MLP neurons of a small language model. Each row is named by its layer, matrix (down: output weights) and neuron, and shows model dimensions 176-303. Each number is 200 + 20 x the weight over its row's rms, rounded and kept within 0 to 999.
After each neuron's rows, "raises" lists the tokens whose logits its output raises most directly, leaving later layers aside.

L8.down1046,191,188,180,213,217,192,216,193,195,216,190,166,229,228,217,187,174,160,168,181,208,219,212,204,220,214,179,205,217,178,164,187,211,221,196,187,223,211,214,206,239,192,200,199,189,248,204,196,166,217,244,192,225,202,205,176,192,204,201,210,248,190,229,192,211,212,180,184,176,196,195,231,202,231,147,172,209,156,174,195,223,165,227,207,175,227,181,189,198,213,222,177,205,190,208,171,206,180,237,225,260,208,173,228,215,201,202,200,209,263,209,204,202,184,201,203,180,190,168,199,164,212,165,202,205,205,200,209
raises: " \"The", " \"C", " \"I'", " \"F", " \"H"

L6.down1338,212,202,219,186,216,175,213,213,191,180,215,193,187,169,191,200,187,226,219,218,180,198,238,186,231,169,202,176,227,219,206,170,206,207,195,188,209,219,187,189,165,201,205,204,197,205,204,210,182,168,208,198,235,216,212,229,255,175,203,199,218,188,217,194,223,213,194,173,216,192,223,203,226,194,186,180,205,193,225,214,170,221,230,217,217,175,184,213,258,202,191,220,176,174,226,204,205,200,192,186,163,247,134,192,209,172,172,160,182,209,212,182,193,189,205,175,193,227,248,166,185,196,163,186,188,234,195,205
raises: " it", " the", " this", " that", " his"

L6.down811,185,195,206,203,217,208,201,193,239,200,198,197,217,180,178,192,191,212,209,224,175,178,209,204,210,194,186,203,217,225,209,189,196,214,166,189,194,186,191,177,191,210,204,177,194,193,214,210,185,176,169,197,197,204,208,213,219,204,217,235,245,194,213,231,196,246,185,177,216,203,182,196,197,215,197,215,205,210,229,225,189,240,203,207,201,144,214,194,212,179,175,173,229,201,211,203,191,215,229,220,178,183,185,200,216,211,180,194,203,198,220,173,202,171,176,168,238,199,215,180,187,202,176,175,188,190,143,182
raises: " the", " a", " another", " an", " its"

L8.down313,184,228,206,209,212,175,223,191,209,198,221,173,183,117,173,196,197,215,233,241,201,219,237,203,185,214,195,200,218,200,202,178,206,186,212,181,189,238,200,223,186,192,214,195,193,181,204,200,214,192,216,202,207,212,220,247,190,197,186,207,197,178,168,236,190,186,163,189,192,235,227,205,167,208,200,218,200,218,208,224,199,270,214,200,183,198,198,180,168,201,181,175,209,188,204,205,163,188,222,222,198,201,224,205,187,209,156,172,218,181,196,196,176,215,215,183,206,204,185,191,213,206,186,204,179,232,184,183
raises: " the", " these", " them", " World", " their"

L6.down1249,231,194,219,217,219,177,166,202,214,174,196,206,210,236,191,167,200,198,228,217,193,198,218,202,227,185,227,198,184,210,176,173,209,229,178,179,175,201,216,223,194,191,198,197,241,223,197,169,200,199,194,197,194,151,176,219,223,179,188,208,194,200,193,188,204,211,203,217,240,193,184,206,192,226,214,238,173,196,197,199,199,170,201,189,188,210,238,186,192,195,221,217,231,173,196,216,217,174,201,207,243,202,184,211,182,238,174,224,245,225,198,204,179,208,195,215,193,210,184,210,190,199,192,181,199,208,198,190
raises: "es", "e", "eme", "e,", "e."

L8.down616,202,199,225,192,203,156,199,191,205,165,187,192,189,176,197,174,187,146,176,203,209,245,242,185,201,212,177,196,241,186,174,187,204,211,221,170,183,220,203,187,198,194,176,191,175,211,191,192,178,196,149,213,245,216,209,222,224,228,223,219,199,173,219,203,198,211,173,199,202,208,209,197,187,183,197,214,155,231,215,231,174,160,230,216,186,237,223,190,189,204,176,180,187,204,170,212,223,191,223,213,200,204,218,200,201,205,196,206,178,215,207,167,191,193,173,191,226,220,176,161,203,232,185,206,199,225,196,205
raises: " it", " many", " another", " this", " several"

L8.down204,207,219,157,215,224,183,199,185,221,170,204,226,195,146,197,219,183,242,222,224,230,217,192,176,191,197,223,201,181,201,209,184,189,214,217,210,182,156,213,214,215,239,216,171,199,233,195,167,201,215,197,187,199,199,212,191,192,217,183,193,222,160,203,188,226,235,216,200,177,229,185,189,216,238,213,179,199,181,197,214,208,204,183,187,199,192,182,183,198,224,198,218,200,196,219,191,211,211,212,204,205,186,207,183,170,177,208,225,192,180,225,199,217,213,216,197,220,173,231,175,217,168,184,180,233,180,196,204
raises: " of", " Of", " Education:", " college", " @"

L8.down782,198,207,218,164,232,171,193,202,200,225,194,187,179,179,184,198,152,167,213,219,232,192,220,181,191,215,195,204,183,215,199,169,186,188,203,204,214,190,224,219,197,191,228,188,188,205,214,208,172,179,200,214,204,198,208,212,212,190,211,216,178,201,189,215,209,185,202,182,232,209,200,195,190,205,206,212,200,188,195,228,201,254,204,215,179,234,213,181,219,147,176,183,202,195,216,180,182,185,263,226,209,180,174,182,218,215,216,206,217,214,201,188,200,190,233,200,237,168,197,215,220,240,153,182,178,215,195,189
raises: " it,", " it.", " into", " it", " him"

L8.down1424,202,205,190,184,179,186,181,222,210,195,219,207,192,160,197,188,217,225,235,226,197,166,229,197,202,222,171,178,193,200,213,181,192,143,195,192,218,232,168,207,201,203,191,200,209,181,207,241,183,210,191,188,227,221,209,250,190,188,190,197,207,219,203,171,182,191,196,201,219,200,177,156,211,194,196,206,199,232,228,169,213,203,187,177,204,174,170,192,191,181,184,185,225,204,204,202,188,193,177,237,208,219,221,174,173,218,196,238,203,194,201,208,211,202,206,186,206,185,236,197,175,242,198,193,138,186,185,217
raises: "\n", ";", ":", ");", ")"

L6.down1298,220,220,175,196,178,176,204,209,211,190,190,197,177,195,189,217,201,224,218,201,200,222,187,195,222,199,197,159,221,205,177,227,204,223,189,205,206,191,208,208,190,184,235,182,211,178,209,229,212,187,189,214,184,234,186,193,235,161,216,192,224,218,184,245,204,205,244,195,191,206,220,168,215,182,185,210,212,178,197,207,180,206,204,218,170,206,161,193,196,215,201,230,233,190,165,214,182,197,199,216,189,208,183,199,193,183,200,216,172,196,180,208,206,169,206,180,188,209,208,203,168,191,217,189,180,209,146,213
raises: " how", " another", " why", " whether", " any"

L7.down118,160,213,235,224,216,200,153,177,208,197,157,198,190,185,215,201,209,207,202,185,212,203,241,219,215,209,207,204,200,182,255,195,225,187,162,175,196,219,187,195,224,206,209,224,199,194,223,186,154,215,183,215,189,170,204,185,238,199,247,195,211,205,205,191,214,213,228,209,202,195,209,207,211,190,220,217,236,220,248,236,208,194,198,224,204,199,201,163,172,196,229,190,228,173,202,256,202,229,183,205,148,167,172,187,245,176,185,192,195,186,220,201,190,203,203,219,194,200,196,193,197,176,183,179,171,199,176,205
raises: " include", " are", " become", " provide", " create"

L8.down1521,180,156,253,224,230,217,201,210,182,212,204,189,218,144,195,190,187,204,183,202,207,219,212,196,207,204,206,187,221,203,204,215,217,200,204,156,199,186,207,183,213,205,233,196,189,200,230,226,184,210,210,166,173,203,206,176,218,217,211,208,141,213,203,195,227,203,218,194,223,200,243,179,194,218,228,191,208,204,216,226,176,299,208,221,233,252,199,194,185,204,183,193,188,174,190,180,182,200,192,227,205,223,186,172,197,156,192,181,183,238,198,193,208,195,202,193,213,206,204,206,191,205,216,207,213,236,201,208
raises: " his", " him", " their", " them.", " them"

L7.down1001,218,235,214,170,205,225,181,259,196,202,177,172,190,225,229,212,159,215,218,199,197,181,212,172,189,238,205,219,241,213,206,215,191,210,222,195,184,168,212,187,200,215,199,184,222,172,174,198,224,185,202,222,193,200,199,188,167,205,183,222,210,172,171,216,183,225,226,174,232,192,192,220,228,201,202,173,192,208,176,214,178,168,198,183,188,208,191,215,215,203,222,235,229,209,227,183,210,213,188,240,203,225,199,175,228,212,204,167,173,216,202,204,232,209,171,215,230,199,210,217,228,179,217,184,225,193,214,205
raises: "ent,", "ent", "het", "ented", "ence"

L6.down1495,199,171,211,164,180,201,203,200,192,170,218,183,226,246,219,195,249,181,185,200,184,211,182,208,176,226,185,203,210,209,214,231,185,182,208,232,173,186,195,221,174,208,208,166,166,188,193,178,173,204,215,167,210,181,234,173,175,241,202,220,207,214,182,214,196,211,218,172,233,162,200,189,238,220,169,215,149,208,250,223,168,193,224,205,192,205,223,214,211,179,216,219,206,202,206,199,237,193,217,177,190,177,253,199,192,215,212,198,192,228,212,165,224,202,191,196,186,233,177,166,221,200,167,191,216,157,229,163
raises: "ency", "ence", "iment", "ence.", "ence,"

L6.down575,186,178,202,215,213,201,213,197,220,222,188,192,184,200,211,182,177,184,213,205,224,180,234,201,206,242,189,207,202,239,194,178,221,173,191,182,196,232,170,195,171,201,204,199,190,218,189,231,173,200,196,208,201,206,188,213,213,189,209,173,223,222,223,236,188,186,197,202,202,218,208,190,189,191,194,196,191,227,184,186,203,179,187,202,164,213,207,178,207,168,177,193,203,167,186,208,171,176,252,207,158,225,189,185,213,208,203,210,199,182,219,207,187,206,183,162,184,233,214,209,208,199,206,215,172,207,216,205
raises: " the", " it.", " its", " their", " another"

L8.down1348,222,190,213,223,182,200,212,196,184,176,236,195,225,184,194,181,215,231,198,197,190,194,202,195,213,194,193,201,221,196,193,190,205,172,225,214,175,211,210,152,174,209,210,195,237,237,195,184,168,205,200,179,231,244,214,198,225,223,191,195,213,205,198,178,195,168,148,193,222,226,230,200,183,214,211,204,171,225,179,194,167,183,208,216,210,199,221,194,211,197,234,214,212,221,243,191,219,208,217,162,180,192,179,208,197,170,188,216,197,155,200,164,175,179,191,191,179,194,167,202,228,198,154,220,211,214,192,206
raises: "s.", "s.\"", "s,", "ars", "s;"

L8.down1313,202,210,178,221,248,180,213,224,197,227,181,160,216,195,203,210,177,173,203,211,204,202,189,262,218,242,207,207,219,230,180,180,209,226,176,198,185,207,203,216,182,208,199,203,166,176,192,182,172,186,197,201,220,206,191,196,183,197,199,169,211,209,172,177,220,239,198,205,193,178,138,190,217,223,154,199,218,203,201,202,180,221,227,200,199,224,193,196,171,196,218,211,169,193,224,201,202,194,207,201,214,201,192,179,216,195,200,181,218,226,221,198,195,196,214,201,184,194,204,240,203,238,199,177,188,181,213,221
raises: "cted", "ction", "ered", "ctions", "rated"

L6.down1428,187,202,233,193,167,183,207,187,206,204,221,221,191,191,242,191,216,240,190,214,187,200,200,219,232,183,188,213,187,227,186,215,205,191,213,203,185,199,236,187,177,200,221,205,218,215,191,181,225,205,227,190,195,212,209,157,198,240,183,204,179,195,206,200,185,194,180,163,193,230,212,236,215,190,196,201,207,192,210,181,192,197,193,226,213,198,177,212,197,181,206,217,186,234,189,229,189,233,192,188,197,182,185,210,209,175,196,249,176,175,215,186,193,193,196,225,187,215,223,212,219,222,225,154,217,215,219,147
raises: "s,", "s.", "ly.", "ly,", "ly"

L7.down703,182,168,196,193,153,164,197,229,220,204,238,181,170,209,188,206,205,206,185,224,190,199,158,215,216,198,183,236,230,228,188,194,216,221,198,204,223,207,183,202,152,224,180,209,176,157,226,215,193,207,189,192,205,200,219,220,180,185,186,185,206,212,181,233,179,203,210,190,201,243,214,185,182,219,207,190,232,187,228,191,148,155,198,211,174,204,194,174,205,176,204,183,205,203,176,185,202,202,205,228,207,219,238,225,222,177,197,175,217,191,199,177,182,185,191,211,198,237,214,201,202,191,172,187,180,206,190,220
raises: " a", " another", " an", " the", " their"

L6.down915,175,214,208,193,176,192,180,224,216,195,198,169,171,178,205,190,204,183,228,194,194,207,222,202,238,217,188,186,192,208,233,178,204,166,205,165,186,226,170,225,201,208,225,189,221,184,205,210,168,196,191,192,188,181,202,222,243,193,217,231,225,203,221,236,184,204,219,212,204,231,222,150,198,194,204,214,206,243,190,219,215,197,213,231,166,186,212,184,222,231,210,188,198,173,202,221,178,175,194,226,177,224,201,213,208,217,211,201,193,198,210,196,184,198,228,190,228,208,175,206,204,210,189,204,181,202,180,237
raises: " it.", " him", " them.", " him.", " its"

L3.down23,218,194,202,188,204,190,222,183,215,242,184,224,223,237,190,221,190,202,200,163,166,199,215,226,190,234,194,194,240,217,212,184,227,189,196,170,175,180,195,222,197,223,213,232,209,202,194,186,199,187,192,164,213,170,183,167,189,196,166,211,213,212,175,221,209,199,188,185,223,208,189,226,252,206,214,178,207,200,228,173,199,192,214,178,232,224,179,174,193,184,207,205,234,198,221,181,202,203,222,204,218,176,204,184,180,198,194,205,175,195,216,187,220,189,187,219,188,230,182,184,216,189,171,222,183,166,174,213
raises: "ents", "ence", "ence.", "ent", "istrict"

L6.down404,194,203,155,166,211,223,182,235,228,200,228,185,221,228,191,207,197,205,160,209,216,195,219,229,179,188,207,225,188,233,183,163,181,202,167,199,180,185,207,226,175,188,162,205,177,180,205,205,238,194,184,196,220,196,210,198,187,154,212,195,209,184,216,227,169,206,227,198,175,213,202,195,185,178,146,206,212,239,174,217,151,206,179,231,182,177,210,211,204,168,187,230,215,224,219,231,229,190,190,171,205,177,202,205,201,210,222,174,194,181,220,213,211,194,207,186,195,194,188,183,190,205,174,184,186,192,218,189
raises: "day", "my", "ments", "ment", "board"

L7.down627,188,218,232,215,179,176,191,206,197,192,207,196,197,161,246,232,218,199,205,208,162,206,185,203,181,206,187,207,201,233,174,203,207,178,187,192,224,211,171,200,213,185,194,163,197,167,205,197,166,189,173,186,202,200,224,232,193,193,206,186,226,199,223,220,195,189,148,172,226,190,213,186,222,227,191,192,172,227,227,200,196,223,210,195,225,189,215,144,212,226,226,177,180,215,190,182,206,209,219,208,184,194,218,165,228,238,170,239,185,193,205,189,203,193,230,186,212,193,185,187,230,196,184,166,195,201,201,164
raises: " their", " the", " his", " Their", " her"

L7.down599,219,189,202,186,211,159,203,200,214,184,190,195,225,199,180,175,181,199,214,234,218,212,242,190,188,216,177,212,225,185,182,195,230,197,195,171,226,179,195,198,228,214,192,213,186,239,217,194,188,163,173,214,230,236,215,178,208,188,203,206,219,177,195,202,197,227,178,169,233,240,197,193,179,184,201,223,172,212,171,243,172,200,215,191,151,196,188,177,240,204,198,189,209,161,173,229,194,213,214,197,215,202,200,193,192,192,210,169,199,212,180,184,183,213,159,192,207,219,199,179,222,227,192,188,178,224,191,195
raises: " the", " these", " it", " this", " each"

L6.down957,203,192,199,205,202,214,232,217,211,216,207,206,173,184,195,187,201,253,172,209,219,196,211,210,165,204,177,197,196,225,193,167,175,180,189,169,203,188,202,203,232,217,227,184,163,215,196,192,194,181,188,219,203,215,255,216,196,228,219,171,219,183,201,190,209,183,183,226,229,217,171,208,203,204,174,203,194,180,181,195,230,217,233,211,199,175,194,206,193,231,179,185,174,193,195,217,189,208,194,227,223,215,204,196,211,179,201,193,175,206,218,199,211,212,174,169,187,200,204,197,214,196,205,211,167,247,213,219
raises: " this", " these", " their", " it", " his"

L7.down745,205,187,196,191,201,186,217,234,187,181,181,171,195,233,191,192,225,176,200,176,235,210,212,248,209,176,203,182,179,182,195,234,224,187,170,222,180,223,220,218,226,154,203,191,210,191,176,173,221,203,153,198,195,235,214,191,196,239,190,189,242,242,189,152,225,224,189,209,241,185,151,210,217,196,166,219,161,204,203,203,190,164,201,199,171,223,215,212,232,167,189,217,231,177,176,184,231,185,190,189,210,209,208,183,213,166,198,210,214,203,195,217,205,214,213,225,189,239,206,182,195,227,213,217,170,186,256,214
raises: "ence", "ement", "ities", "itarian", "ancy"

L8.down633,180,217,192,199,208,232,202,232,191,215,177,186,174,187,190,193,231,224,190,179,183,204,193,201,225,205,208,202,187,148,190,192,221,200,224,190,189,168,208,210,223,225,193,206,216,215,234,226,148,178,196,205,167,151,213,197,186,209,201,160,195,194,206,198,216,194,205,182,246,231,197,234,180,170,190,187,202,199,194,247,224,192,186,185,197,210,197,206,178,229,193,204,232,194,201,237,183,185,188,198,216,224,199,221,186,185,204,195,222,229,194,210,196,226,203,224,213,207,206,180,189,171,177,177,209,201,217,204
raises: " are", " include", " were", " have", "ide"

L7.down388,185,201,229,192,199,179,186,226,251,223,193,173,222,177,185,205,182,218,196,200,207,205,227,189,197,205,213,215,212,224,226,175,196,200,200,170,208,214,190,197,188,201,218,208,201,180,214,181,191,131,198,173,224,216,230,222,228,190,217,227,280,203,186,193,177,203,202,197,213,203,216,196,149,178,181,193,187,204,201,200,151,192,210,218,192,156,189,197,206,219,183,197,180,151,206,201,187,182,197,250,182,220,188,206,217,203,200,190,180,223,199,179,210,186,191,190,203,231,202,198,206,222,178,192,188,201,161,201
raises: " the", " a", " it", " him", " an"

L8.down1206,190,160,207,192,219,215,197,192,224,230,188,185,209,177,202,211,212,215,200,185,165,228,205,221,169,215,207,226,174,204,211,210,204,216,203,197,189,211,187,226,179,208,173,154,189,168,189,199,216,169,177,213,210,175,209,172,173,191,201,200,210,208,192,192,202,224,225,203,183,224,186,208,201,205,174,163,251,188,163,215,175,231,209,187,210,199,207,195,193,200,199,170,208,174,246,200,198,175,164,212,253,189,209,216,203,185,195,189,206,227,228,180,230,175,205,166,214,225,209,244,204,177,205,207,203,179,163,203
raises: "ment", "ments", "ices", "ices,", "ment,"

L8.down967,206,195,221,212,245,182,226,224,199,192,220,163,198,133,199,160,192,209,177,218,179,200,231,173,220,224,183,210,228,186,179,199,186,213,183,166,222,210,211,205,203,195,195,218,225,189,194,180,218,196,203,216,190,182,217,207,212,224,194,240,131,183,196,203,211,180,191,175,203,215,207,214,192,207,210,194,191,218,186,214,180,302,211,216,184,247,195,208,190,216,194,189,200,172,207,201,196,227,198,200,226,177,204,156,227,194,205,214,197,190,198,190,198,194,187,188,200,199,206,203,241,196,159,201,227,232,191,231
raises: " they", " it", " this", " there", " was"

L6.down890,211,224,184,228,203,162,177,180,234,207,190,216,184,211,226,163,165,206,209,185,177,194,151,223,200,189,189,221,162,228,231,184,227,196,203,160,206,183,201,158,187,178,154,184,213,181,228,186,179,222,196,200,198,217,200,186,200,199,219,179,228,231,228,213,220,192,195,200,200,228,179,196,204,196,197,226,196,178,208,194,185,182,197,194,192,207,218,201,171,197,233,226,233,210,221,220,227,195,208,212,207,211,200,204,185,175,180,196,202,176,206,196,200,204,206,195,194,187,211,184,213,226,191,204,195,193,194,214
raises: "s.", "s", "s,", "s.\"", "s;"

L6.down911,223,201,176,203,199,164,216,193,200,137,219,142,184,194,199,195,198,203,210,194,250,175,211,181,231,199,200,191,190,221,194,185,232,171,188,225,201,195,239,220,215,214,184,176,160,215,198,142,218,179,175,170,205,187,229,211,199,179,213,186,193,183,167,194,232,206,213,220,235,202,213,193,215,210,208,175,207,162,209,188,200,166,209,198,239,186,183,156,162,196,185,196,222,224,216,223,237,185,202,218,197,191,227,179,185,207,204,193,165,175,231,200,196,205,214,210,182,213,183,202,212,204,179,231,198,207,205,183
raises: "ions", "ations", "ments", "ements", "ages"

L8.down555,189,221,204,218,206,179,206,195,248,200,215,166,215,189,179,190,194,201,216,225,195,222,224,177,231,209,180,218,206,233,191,149,194,205,191,178,239,213,220,189,183,177,218,196,194,194,211,186,178,169,174,214,234,239,194,255,227,171,199,182,244,174,187,205,203,192,217,189,200,206,202,190,192,233,170,217,208,207,202,209,177,226,218,228,189,166,236,187,201,199,199,161,187,154,206,218,199,200,214,214,202,201,192,208,210,213,180,206,175,199,199,167,212,184,206,173,232,210,224,170,224,209,162,180,188,214,162,169
raises: " these", " this", " it", " it,", " it."

L8.down98,187,168,200,190,208,184,195,224,186,203,220,184,160,172,183,171,211,199,192,196,208,224,211,197,180,172,199,199,158,176,194,183,198,216,166,219,201,164,211,248,229,210,204,175,226,219,197,187,184,224,176,232,248,223,179,186,208,203,213,185,207,176,212,206,153,215,223,199,216,193,209,199,225,245,203,190,220,201,148,198,194,247,172,215,214,240,185,198,200,224,208,225,161,186,190,246,192,222,207,173,197,203,217,195,184,197,217,222,183,194,212,221,199,181,176,206,193,199,191,199,195,184,181,195,208,203,247,204
raises: " of", " Of", "day", " 100.00", "rad"

L7.down489,183,178,200,200,215,173,225,212,154,223,150,193,212,170,204,208,198,184,192,225,228,225,231,176,186,204,179,190,234,190,223,190,174,211,197,190,215,205,199,213,214,190,174,181,191,212,237,174,204,168,204,196,213,203,212,205,226,214,215,202,184,214,213,178,192,169,182,156,204,219,195,206,217,225,214,201,152,204,187,195,170,287,191,203,187,256,189,208,225,215,195,210,205,176,220,228,194,227,189,200,201,202,182,226,204,204,204,150,199,186,190,230,180,198,207,186,204,191,230,186,213,202,182,213,202,242,191,194
raises: " however,", " he", " but", " however", " they"

L7.down75,175,221,182,201,221,221,160,227,231,181,186,211,225,235,211,195,165,186,207,161,199,220,200,235,194,212,211,192,210,184,202,157,177,230,195,178,207,195,182,215,209,184,197,193,169,214,207,215,206,206,166,211,193,200,210,221,196,222,184,193,206,179,174,178,217,215,209,202,206,229,165,230,217,185,191,226,221,200,175,192,193,199,178,204,192,195,202,167,248,196,209,187,168,228,232,198,212,239,202,199,207,202,251,213,200,165,201,213,188,179,180,202,184,151,175,203,159,214,247,200,159,221,217,237,220,176,194,183
raises: "age", "aged", "age.", "ages", "age,"

L7.down167,164,229,180,227,226,187,172,178,202,176,194,157,194,200,225,197,203,173,211,177,244,213,230,208,204,247,164,187,189,222,199,204,204,219,207,166,235,214,230,189,173,192,196,203,209,182,212,197,227,206,180,193,205,222,215,204,238,213,216,178,193,195,187,210,205,195,199,218,201,196,210,168,154,215,213,178,200,227,230,211,213,206,197,177,195,185,176,179,191,191,220,182,219,150,204,234,216,198,212,221,184,227,223,211,203,226,196,183,208,213,209,213,200,196,182,188,186,218,207,171,232,208,167,224,161,217,188,186
raises: " the", " a", " his", " \"the", " an"

L8.down794,195,204,174,204,221,219,193,179,205,230,183,215,183,162,223,210,201,186,181,160,224,217,236,182,183,193,190,158,191,194,194,211,173,228,179,204,194,229,214,167,168,221,170,206,189,221,196,206,207,160,208,198,214,230,200,220,225,240,190,162,207,213,180,223,213,228,188,202,199,185,187,195,185,192,177,219,189,188,232,195,190,220,221,202,193,210,240,231,181,187,173,226,157,196,226,231,214,196,244,246,164,193,201,201,169,207,197,218,202,207,178,236,176,195,221,175,203,229,192,209,198,192,196,221,208,223,240,194
raises: "ted", "cted", "rated", "ed", "ulated"

L3.down19,173,219,193,210,158,160,233,212,188,191,203,192,228,234,220,230,190,219,208,190,172,216,229,232,224,235,191,211,214,246,192,186,201,218,233,176,177,206,220,200,211,193,179,234,215,200,206,214,188,176,198,184,199,192,204,178,190,203,211,184,203,192,158,168,186,192,209,182,220,190,180,244,164,178,184,197,192,214,175,193,214,177,187,196,228,171,203,201,210,240,192,193,239,214,182,168,189,197,212,190,215,167,138,189,153,203,202,223,202,164,163,199,188,219,219,197,147,220,174,204,200,212,190,219,215,160,220,202
raises: "ism", "ity,", "ately,", "ing", "ism,"

L6.down1381,232,199,191,194,210,193,200,184,202,219,183,167,233,137,160,189,208,211,216,233,191,171,197,198,220,171,198,221,243,199,174,185,173,180,199,195,213,213,183,177,226,201,198,181,232,152,215,224,201,186,214,194,189,213,209,203,212,179,206,172,238,205,221,230,190,194,201,179,195,214,220,190,187,197,179,192,224,237,196,205,223,210,197,221,233,188,193,213,191,225,200,175,232,205,185,232,158,191,198,209,214,203,182,186,210,188,194,217,168,184,238,198,219,162,174,197,198,187,216,214,179,201,204,178,184,248,212,242
raises: " who", " if", " whose", " \"the", " whom"

L8.down289,174,196,195,181,185,170,208,183,205,208,201,189,192,217,176,206,181,174,204,218,204,218,214,182,181,223,206,207,181,216,193,159,187,200,206,174,218,179,193,196,197,191,180,193,154,210,180,222,163,146,180,216,175,219,211,199,235,200,214,198,197,204,160,218,224,181,218,185,207,208,195,233,226,206,195,195,228,184,210,207,180,205,246,179,218,219,206,189,197,209,207,186,198,178,218,214,208,180,239,216,177,196,216,240,215,209,159,166,187,201,211,204,212,174,216,158,201,234,208,166,183,198,200,198,173,213,171,174
raises: " his", " it,", " the", " her", " their"

L8.down880,206,209,206,215,157,199,201,225,171,197,211,194,201,145,227,205,183,208,218,224,198,224,240,212,179,189,214,215,229,188,205,186,196,200,184,188,204,197,206,194,191,185,224,188,198,180,171,220,226,204,212,155,175,182,209,214,197,184,176,196,234,216,175,208,194,180,170,230,218,201,198,157,192,202,210,186,225,207,188,240,208,213,182,203,235,157,191,237,202,172,222,171,192,174,202,207,202,220,193,166,215,176,193,191,202,179,204,214,222,164,222,159,193,201,170,188,189,195,206,178,199,186,199,179,200,228,193,199
raises: " which", " whom", " know", " whose", " who"

L3.down199,223,186,208,139,195,150,217,204,178,184,224,197,174,218,240,216,208,203,224,173,216,205,198,214,183,183,194,213,179,229,182,213,170,210,203,196,171,196,207,191,201,219,171,193,221,220,201,210,199,186,191,209,234,217,182,182,195,181,214,216,215,173,188,164,170,215,185,200,167,236,193,219,176,156,195,223,217,220,159,223,170,189,180,180,189,178,177,190,199,196,224,173,181,212,211,225,183,168,204,199,194,190,196,201,152,197,170,192,225,197,180,208,188,211,228,210,225,228,206,191,199,200,210,228,198,206,211,198
raises: "less", "s,", " of", "worth", "ic"

L7.down215,197,197,217,198,223,209,177,209,231,217,189,202,208,145,189,190,178,191,207,192,186,235,195,182,160,199,200,208,201,204,209,174,183,205,222,216,189,182,196,188,209,231,216,212,163,186,176,156,186,172,213,230,213,172,230,162,227,195,193,236,212,204,216,212,191,184,204,210,176,225,198,169,214,221,199,198,197,204,220,203,183,232,183,216,218,169,205,220,211,203,245,197,183,176,203,223,172,210,169,215,181,185,201,202,221,204,197,219,199,187,207,213,212,229,188,195,200,239,209,151,212,201,199,215,228,191,206,200
raises: " she", " he", " her", " they", " scor"

L7.down954,201,218,195,210,200,224,209,212,211,208,211,199,192,187,208,239,215,200,247,191,187,267,233,195,191,198,194,200,202,189,196,173,249,157,203,187,213,234,192,209,164,179,161,179,202,199,247,216,175,155,194,215,187,231,208,219,216,194,216,199,226,193,199,232,150,196,210,200,241,217,207,204,216,195,196,201,192,201,194,198,169,229,223,180,188,170,211,168,207,213,186,200,198,186,207,189,191,174,201,227,206,157,209,212,200,204,208,194,219,203,235,179,207,188,213,179,160,210,221,225,222,203,187,194,190,210,187,211
raises: " numerous", " several", " the", " any", " a"

L7.down68,172,180,212,208,208,193,200,177,223,151,213,183,195,182,190,197,195,233,189,221,214,215,198,204,171,203,212,233,254,177,160,177,225,220,212,218,209,198,219,190,212,226,198,209,190,213,185,192,202,177,170,193,208,213,226,174,230,172,167,218,198,192,195,203,202,190,202,197,213,218,214,207,168,234,177,197,177,206,209,208,207,189,198,209,217,219,207,181,194,179,199,193,205,209,183,192,182,217,240,188,201,197,222,238,209,173,176,182,177,199,189,186,183,210,190,222,195,207,182,156,201,216,204,206,180,227,216,191
raises: " it", " they", " there", " these", " you"

L8.down489,211,191,189,200,195,191,194,184,206,186,190,207,208,194,182,194,175,224,203,209,230,193,189,190,235,155,222,223,191,201,194,209,163,247,212,202,210,197,212,183,205,154,216,198,203,166,162,210,219,196,216,198,183,210,178,180,193,197,200,207,229,211,184,180,207,206,197,196,207,175,179,204,202,200,197,196,190,184,235,229,204,186,203,207,187,170,216,193,183,180,223,184,200,218,153,192,199,197,182,220,204,194,222,199,172,203,190,180,210,200,231,217,181,189,174,188,203,232,210,187,213,231,211,188,226,190,197,204
raises: " which", " whom", " example", " example,", " whose"